python train.py --head_dim=32 --d_mlp=768 --norm_eps=1e-05 --init_std_up=0.0319 --batch_tokens=32768 --train_tokens=288500000
MLP neurons of a small language model. Each row is named by its layer, matrix (up: input weights) and neuron, and shows model dimensions 0-191. Each number is 500 + 40 x the weight over its row's rms, rounded and kept within 0 to 999. Numbers have three digits each.
Before each neuron's rows, "fires after" lists the tokens most often just before its 100 highest values on Wikipedia text that the model never trained on.

fires after: " |", " p", " th", " st", " Out"
L4.up43:492541491447478491519438467506508521482539494505503484554539424446551494488616428496494577437520484527522557528535517514506494476479448495440531544501536393558466549524553480425474503468445451538504481515525434521511459518464541590480531505549466545481521537452469439520496498484426576456509497510544459529470494519522469453468499538485427484499495497565458557535582506429504470497457506487530447447540540546443551432521501557529432530492556483617506516518490464483522470527466558531515520502554549481507530539509479482478469506563484504577556513431476531496533464428562509508

fires after: "0", "9", " Par"
L8.up218:503557544464519562571555536444480509473522449477588514456536435420607463480489494491566525566486478467560462453599459539466496573534489525464487417498468557502489519507522488470461495502482557523514465539481511496457510515478517535541532446511446461469475463506531480479477463452405494512563434499527578531459486437482517492538455538493494496469463536534463535502462448468555462573457551484514445537497424506497454529546475481561537560579491461547469441501456492505579447557517541479449506521498546513547524440533473494473468508434558456563539480502481548496475530503524514531

fires after: "9", "0", " ", "1", " D"
L15.up322:496487514560543537522565484436495462497687537514443533423485488587469462458562464485523587502514486483486470502462530456523465527474548490536514406531483463547513472438476527497548504602483537469475515508461446523514492471492483474488493478479446525535483530628431511468474419493498452527498548486587499470506512526522524503510472479461473488553534535540564531515489472555459541509558532456427525470462463486516507446523482466514442536524520462502438482545503504540497513526495484461458547513505505477430561454424553552445560431492451510481501496489501534524451505482519501496

fires after: ",", "0", "5", ":"
L16.up134:503560448476506496473533540507559458488489406522514442454572468471507453474453509506515504466443455505531495408486498458540536473421551432484508457487498585510542450446449505497448512494438517589458499484590466449511427469561547500487511520519550464452508528495529508430501511489436502473502467509412491473529514435506497542571486505498531537496476470499571508559520512565536542559519571484492476515492534451575426518457483520524449552491566533536474453454525558501526445560452466549496488414540559489556510524463518480520528498471452527449585481494573480532455510502527517537

fires after: " ", "9", "8", " the", "–", " in"
L15.up333:547527476536445481562396469503534503473546504457492500535514552445539505509463459538489425445449501470490447535538456461452505477392515566566514461483531478551496556425491523516498500425485541464552496504505495499411483459516464481528481525506474462523423561497575511441443562493471471523482457471518551545535538542443565496443482464429519498573485558541494534563540464520561474484531469487531460527569484510481477515553451466494540474558564512516539611499533414545520496496478505583460503418517539479450518476529498445544514535488527513538529542516512472546473517459484468488

fires after: ".", " of", " by"
L16.up520:450432511454487506533463476485500520494478459456502515510488568482506518575535448492494511508503461467584539476545518429533510464481462431536582561559413429506569485535527491481484482523544510530495602523494555534490511514584536541511570479563458518503526580489531411503523389550457510537599510504483498456478507487437502555526481465532454453441495500492549536553516511522466403466544466478460474472426459483481491509491574535513480466551444435450534422491481445496500512510553507518534411485520435527549496504465501550500503461529542463503497530512531472524463469526481468473

fires after: " (", " \"", "/", "-", " '"
L3.up173:516512574517517484570444517467568448522546514498469435553500475508521495502486521490448482498533534542524455547527519441507530474514485458502465452530489425465509500499511591534500424485514485496514487515488425469532517437579534459541539539547566481542508598475518525471545539553470483494451488425525451480453493546561500412565521460430590433481520486496429499471519460513519455462534480475499514509473484498521480523494642393480469519451504463470463513503559496499510481473531546542562512441536492475565559496490504497477425415526478525458455469504527522466595489471509535484

fires after: "0", " the", "9", " in"
L13.up399:548511455497466532560492482492529506449457412525528454420548497549467518533494440491508478461525535427496560452513448537547470453558465508518434507558559474544561478426524407479517476523513520483529488530482477456482543471428492492480476581547475459497527512468511530516441479534454440457496534556394490483526491495505518503477531467557469520469414556522522538474446472545507472558519539475474469497467460525477450511564598570520458524564504499541536486492503498532459483557457480495499434458503555497550581512520547518582449467457497516518486581568550506560488535467521435464

fires after: " (", " re", "-", " \"", " cont"
L4.up276:498452460475476496548484485526475438501516477521455467525467436491481478460473471569438506526538503499509510486420525465490555403521493560483472469556517431496459471526543540555531458534488536524521493490519502515544574540587509454481445552519503502504457515495586515453481445535485520487483509506536481461514416482488559425501589485544476479487458562503476492511514524418568501421537417458490549518528493532486457535524504427474462476417540562544477447436486485528520516544465555625468469509589471553536487462445466463518515428524429521558524472466507465466554484481519507516

fires after: "9", "0"
L17.up95:502447455520494505492491561474523511455480429486497461503531431508572542532544549512506523500557485463503487527522517465531502576489491423504500443500478528445472518530501453438475476487523500489557525512484535542534513434508481575471494497476464534482485506552553493380479531522574465475515483501520513464526500441457536474496519455460553502460521534536545416538493419381483591578471488498450546454630546530418456467535453507529476464536484488532494500478516522508447547502483490532470575548543516520490546486576481532407465435523519383478537465521516530477522482494516504514

fires after: "1", "2", "4", "3", " |\n", "7"
L13.up22:534468520524541456491524462446492533471525504514545522504522476464480486544415494472514493447501473438477436505552488495494520482500493424450511483496557556500496529496527558525536531449500478502558478552529429620426519490557446501465481468511541545498469509533493484486474561511451507454497542436451464544490456575524465554476518533510519484455453445523546476628525585449495470494542583447514485524539503463552512466494562454500540572505400506551490472460455560562464503529464481575567507518530482432547511471464484509562493506462483545537546502477496504506452426452462416463

fires after: " D", " S", "at", "in", " Al", "S"
L6.up454:505507464514461512461530524376498510479466475518514431454455556515504525430510476546519465518464493515465472500536545541499428419524540493509500482423430551530495482551499453491506488498420488454436487516516478502517536478472568582549594512479543482527510573555501522373566516553524455437412500461468494428486553522513528484485542576463460515475526498495504434542441473454530529516485481498516522448564482524490487476554501548445433550545461442436487472454498544443501502489462502584534552542493546453530538510513440481473502523441572519470483470538493530508530486462502542488

fires after: "9", "1", "8"
L13.up105:533496484592502481532495478509504461465533526450523628478520471508454499550497533518554558579475463489478570499479490442552436550564489458596503436543538480436513514564464567527569511543481454460498541493523403500504487516514523529468486524524485502506520466517519418436541475490533446505451552498508525509490519509471578522436505473458457472528459535481527549512499589446470539537516536518464516522436506492462446456455526484497500513515495576527460464551498487518506489558479508468514496627503414462508479381446486512514519449542491525580540441446502517464503503524500504494

fires after: " ", " (", "–", "4", "."
L16.up172:513493497520497527519516472447435500499528491478527526514461473500467477519415529565547547493493449443570469480528494498491586529506529431455474436550545581514466536504488444569519469515509448478527522512490486498508519485455530456531465494463511504471480504548517511459473535475496546445608392553516496516516367485447483442519450533551545513510513503494502641499531453514465538483473433505426463534491399503471561548469549462450469523492531508517496446484498496503503552535533483496460514531466501513433492546532554575488451481523540530490504572502478441455506585417531498491

fires after: "9", "0", "8", "1"
L21.up65:533554481496536463541459493433443547521476469520529462504517486524469492439424472468502457499556502467489486544541492516481469477484471525603517499507507522554494601544481485448470549583469497492507484459556425491555491606524488495429529488513452495494523513445494570488458571519443463573485485467424491489482546522465449519497491522496503487522497447582493539427476437479589495538467500537549471506530457511524453503467521550494498516532489575559504487520550443493470515490414497475519479463603479538503543467471486457581492561597564481488564473556458484520512484535504523414

fires after: "0", "–", " /"
L15.up405:518492493474550564511507452446498465488447500557485465517512575467538496494565528534482462512522535452576388506492494505461562517470513464496503508504519487447552503505415478526442543519561491564482521482522481510500482465542531468533481459507471494504470542567576488363447465478481478549521526471455476522438499445494518501496482538412486474511475560506485526498548427528508526542538507527492545479458491453563462514533517546454430551567503483489517484485461506602485473552387514512478496465581484456496487507470466587452469452473493427575510509565545490443483582461495532530

fires after: "0", "1", "2", "3", "4"
L21.up673:492439463501576458535477488482425493490504509508539502444526523451562475511518554494477541441523521435470473556548450517507510576536508448508498528448479486514527622530423563524475482523462517511390540508492493492504495506518487483504549455508486484595429525532474466465466465495405478478532589545450497502459519490564454531504414518449533517463464515510537473535453469515518510573479518483480502445519428458479531548451538469536472545592521567477445470519489501510478547496485505472500511498512467451505498480488407502593503455513490536512512561571542521625520486457556506498

fires after: ".", " Support", " W"
L6.up390:552603508525482435513497487479485516504481491501494500438544539511573497558483428484506566475525497459532591535440500467526503500539502578522516451537443456612505490505447471474521497578525434436473525493465479524530477536450498549511531464551475554465483549439516542488503460523550475541597472578489565520480500502540522473507517517431455453526487557479518469575512534457507518485521505498494507460495447525525506559524540518478592460462447483488412524496512478587539516478509482542590548516471490536506475505480400491500478472571515530511462505478463510471545388476499420526

fires after: " (", " \"", "S", " S", "-"
L5.up181:408526500501499482493499492497549431478523532463480434430502598514537488487547489512430523486532492565543528519526542482514521501445605486550537470493525420520425523470503469569502516486509447485502540555558511370462559543501501445570469560494495490553521542399437538496508551479524415519470523482510452520416456542480484452527509468447508476549482495463480577539536490529483506505444513472486534542518448532448488458542538448482506481471532481572510491490490514501557533482475554546553465525536527490468488410451491476469476477575495528499452504523503488424484497550584524469

fires after: ".", "0", "5", ",", "6", " "
L8.up634:547466512483512473512496498513460521492533417521528449527530471466524446464482510445482574465554491424536524432511478476400557591501461460497483440540471464563534539433478575518539450478492417480477512547538547482432490537547523476493584512553462525563487517488575486486469464489549452519512546440465448491533470549501497469463504583445494399538487566456566428497457552545525548522461539554498484516500501454527493492511516539488519466495446496481465472508555517459443482493513424489576546461483538561488518507466542481476487531482432485477593486491572493524452478511454520465

fires after: " S", " s", "S", " int", " v"
L3.up224:496518553447473468438575476465505531537508567550613527431554548506433522566481456543542488496460512515464528413481518516476518510460533441523483472573525462455511483498479476436499482425441529537471556541437476560555463449486504528557531495482470601579498569570479472509460483539504452456513513467487483564478467510522473550428474497477447434491492516467541578437555472494490487510444452474561472521559496573529524535470535456523496525541466551539505471454492501554548496464511514561519461540478468509527573416470439467526422548497531487513532509474503508518458492485520516484

fires after: " th", " m", " H", " st", " w", " Gh"
L4.up417:481520490432470523483482539496492506462453496520474492446497531520455487555501517384553544464454526510586505447500516466498526542516447477537481500460461506563489536471542507496513580557588486511552446529500449529579458523541586464495492522494470529578416496510568513496461447494476584585560510418541448551428523531487456470490483501461485439489420488469527488534531487479507472433453394482446491510522553525479478501513501577472470511528541480491500539478521512481486455531445459528523459627492550487493517534525452442480513499576453529555483505531516478488497514526495558445

fires after: ".", "g"
L8.up161:517513500410526450491504454459480530521503476507539501524501510507488507448454498478475530487567491476529553515512516443478464483480460509496470566504542397497490501462561433497486487482513545438598532519539430464516502538563531523582515522527543471484559516449499443478477470492457512486589410491533443462560481552511506489544562486502453502471469433505563512509586501489520526460448486503505470515397537524515553556543572491466576533485556411482504473471518575543465529477479477512512461512429492564525509425487465527417512495576480573558561493474569477463531511457486464470

fires after: ".", "-"
L13.up548:470435456470474585506457462481471519521527529485559441557530542473586472508513450481515577444526487368576465488494493533428471475510521446470461485464503523505497522478465481571510470451492492551500574515487515484446548518508546424478493506581448474487471541546443448498494460509472541535495455548537480487460535443482583557528541558560563552512516461507521452508527476534452438539524503472507506530472480512484492467539493551514477543542404547576493454467451463538466466516472528472527445551456519490445431542454470550506513405556537535542470535494531528493434522499523513478

fires after: " ", "-", "ops", "0", "3", "."
L15.up234:480479519490384513450514398477494538528480487501558524530558488458528525494510437530455442481486563457457508520568478521442441463470534479511551454565547453528478483562533454623475529428471506531489530549488447479551502470501485472534576427490500487533515504549455374480477463471465441529524458498526471471495527479508503497485423533453550571494497553493566485531470548519462488488524492484524463432555479512585469588461473466518480528536508505529491438534432510495556527504508555521551509551492463511503553571512466489463506535564474483494556527508485508547434561456495511476

fires after: " s", " the", " S", "S", " bl"
L4.up222:514565546518474519468534488549581563440526458524533459484540472464447465534568459556538395555451541504474488554542491507536465454523544494547486485487492484467488535446554475485463535443523448494490575458401537495503524475549498535509550547396517520550435513464500493465485432507506490498449548425492463506464449524513585574468461505463516478449462586479547512484475478475523474563505419492466471427500498509491452486530489478504486469533491509501466430524523514475456482487457536520500538416538506518420501504533469542502545556447495521460514507506401488540469516510453435587

fires after: "1", ".", " (", " ", " was"
L6.up631:584431490414503435502470475517437528444499481494511513439612608502565483487436464484502510503508423438498477520448444497512525536476461523501517525508476546493469462542453521502469515526557459561413551526505462505484508484525498552530439509459479488493532522511456525529449513549522467494495550551486477520439479555513483444538513479553486493518515414502410589516481451446506480540574459477500518572533479529525572512552531547587470504505459509516488437490508460558500519508586525522503496436574516502514518387512464534453548528516554430484510498511540476446537488495505470495

fires after: " D", "S", "D", " L", "L", "H"
L8.up209:547476475520543513476481538435466519434547494450550529505545553502490524433407438436480522440460434563546448530475473548536451483485548471540455472481513517549493495475485566556534516494470488500448508443510564493444513494473543411504516494498492451475543525481461513480572522486485509432432532505556550473472466484455536509536468488416480539525502484483516501447486426465530496513533494486501487455563496504386485495454540489563489435519470432517495497488564631462473555569504582551522476540566522567439498487484508481509474475559531537512544487494454517472471568450532464522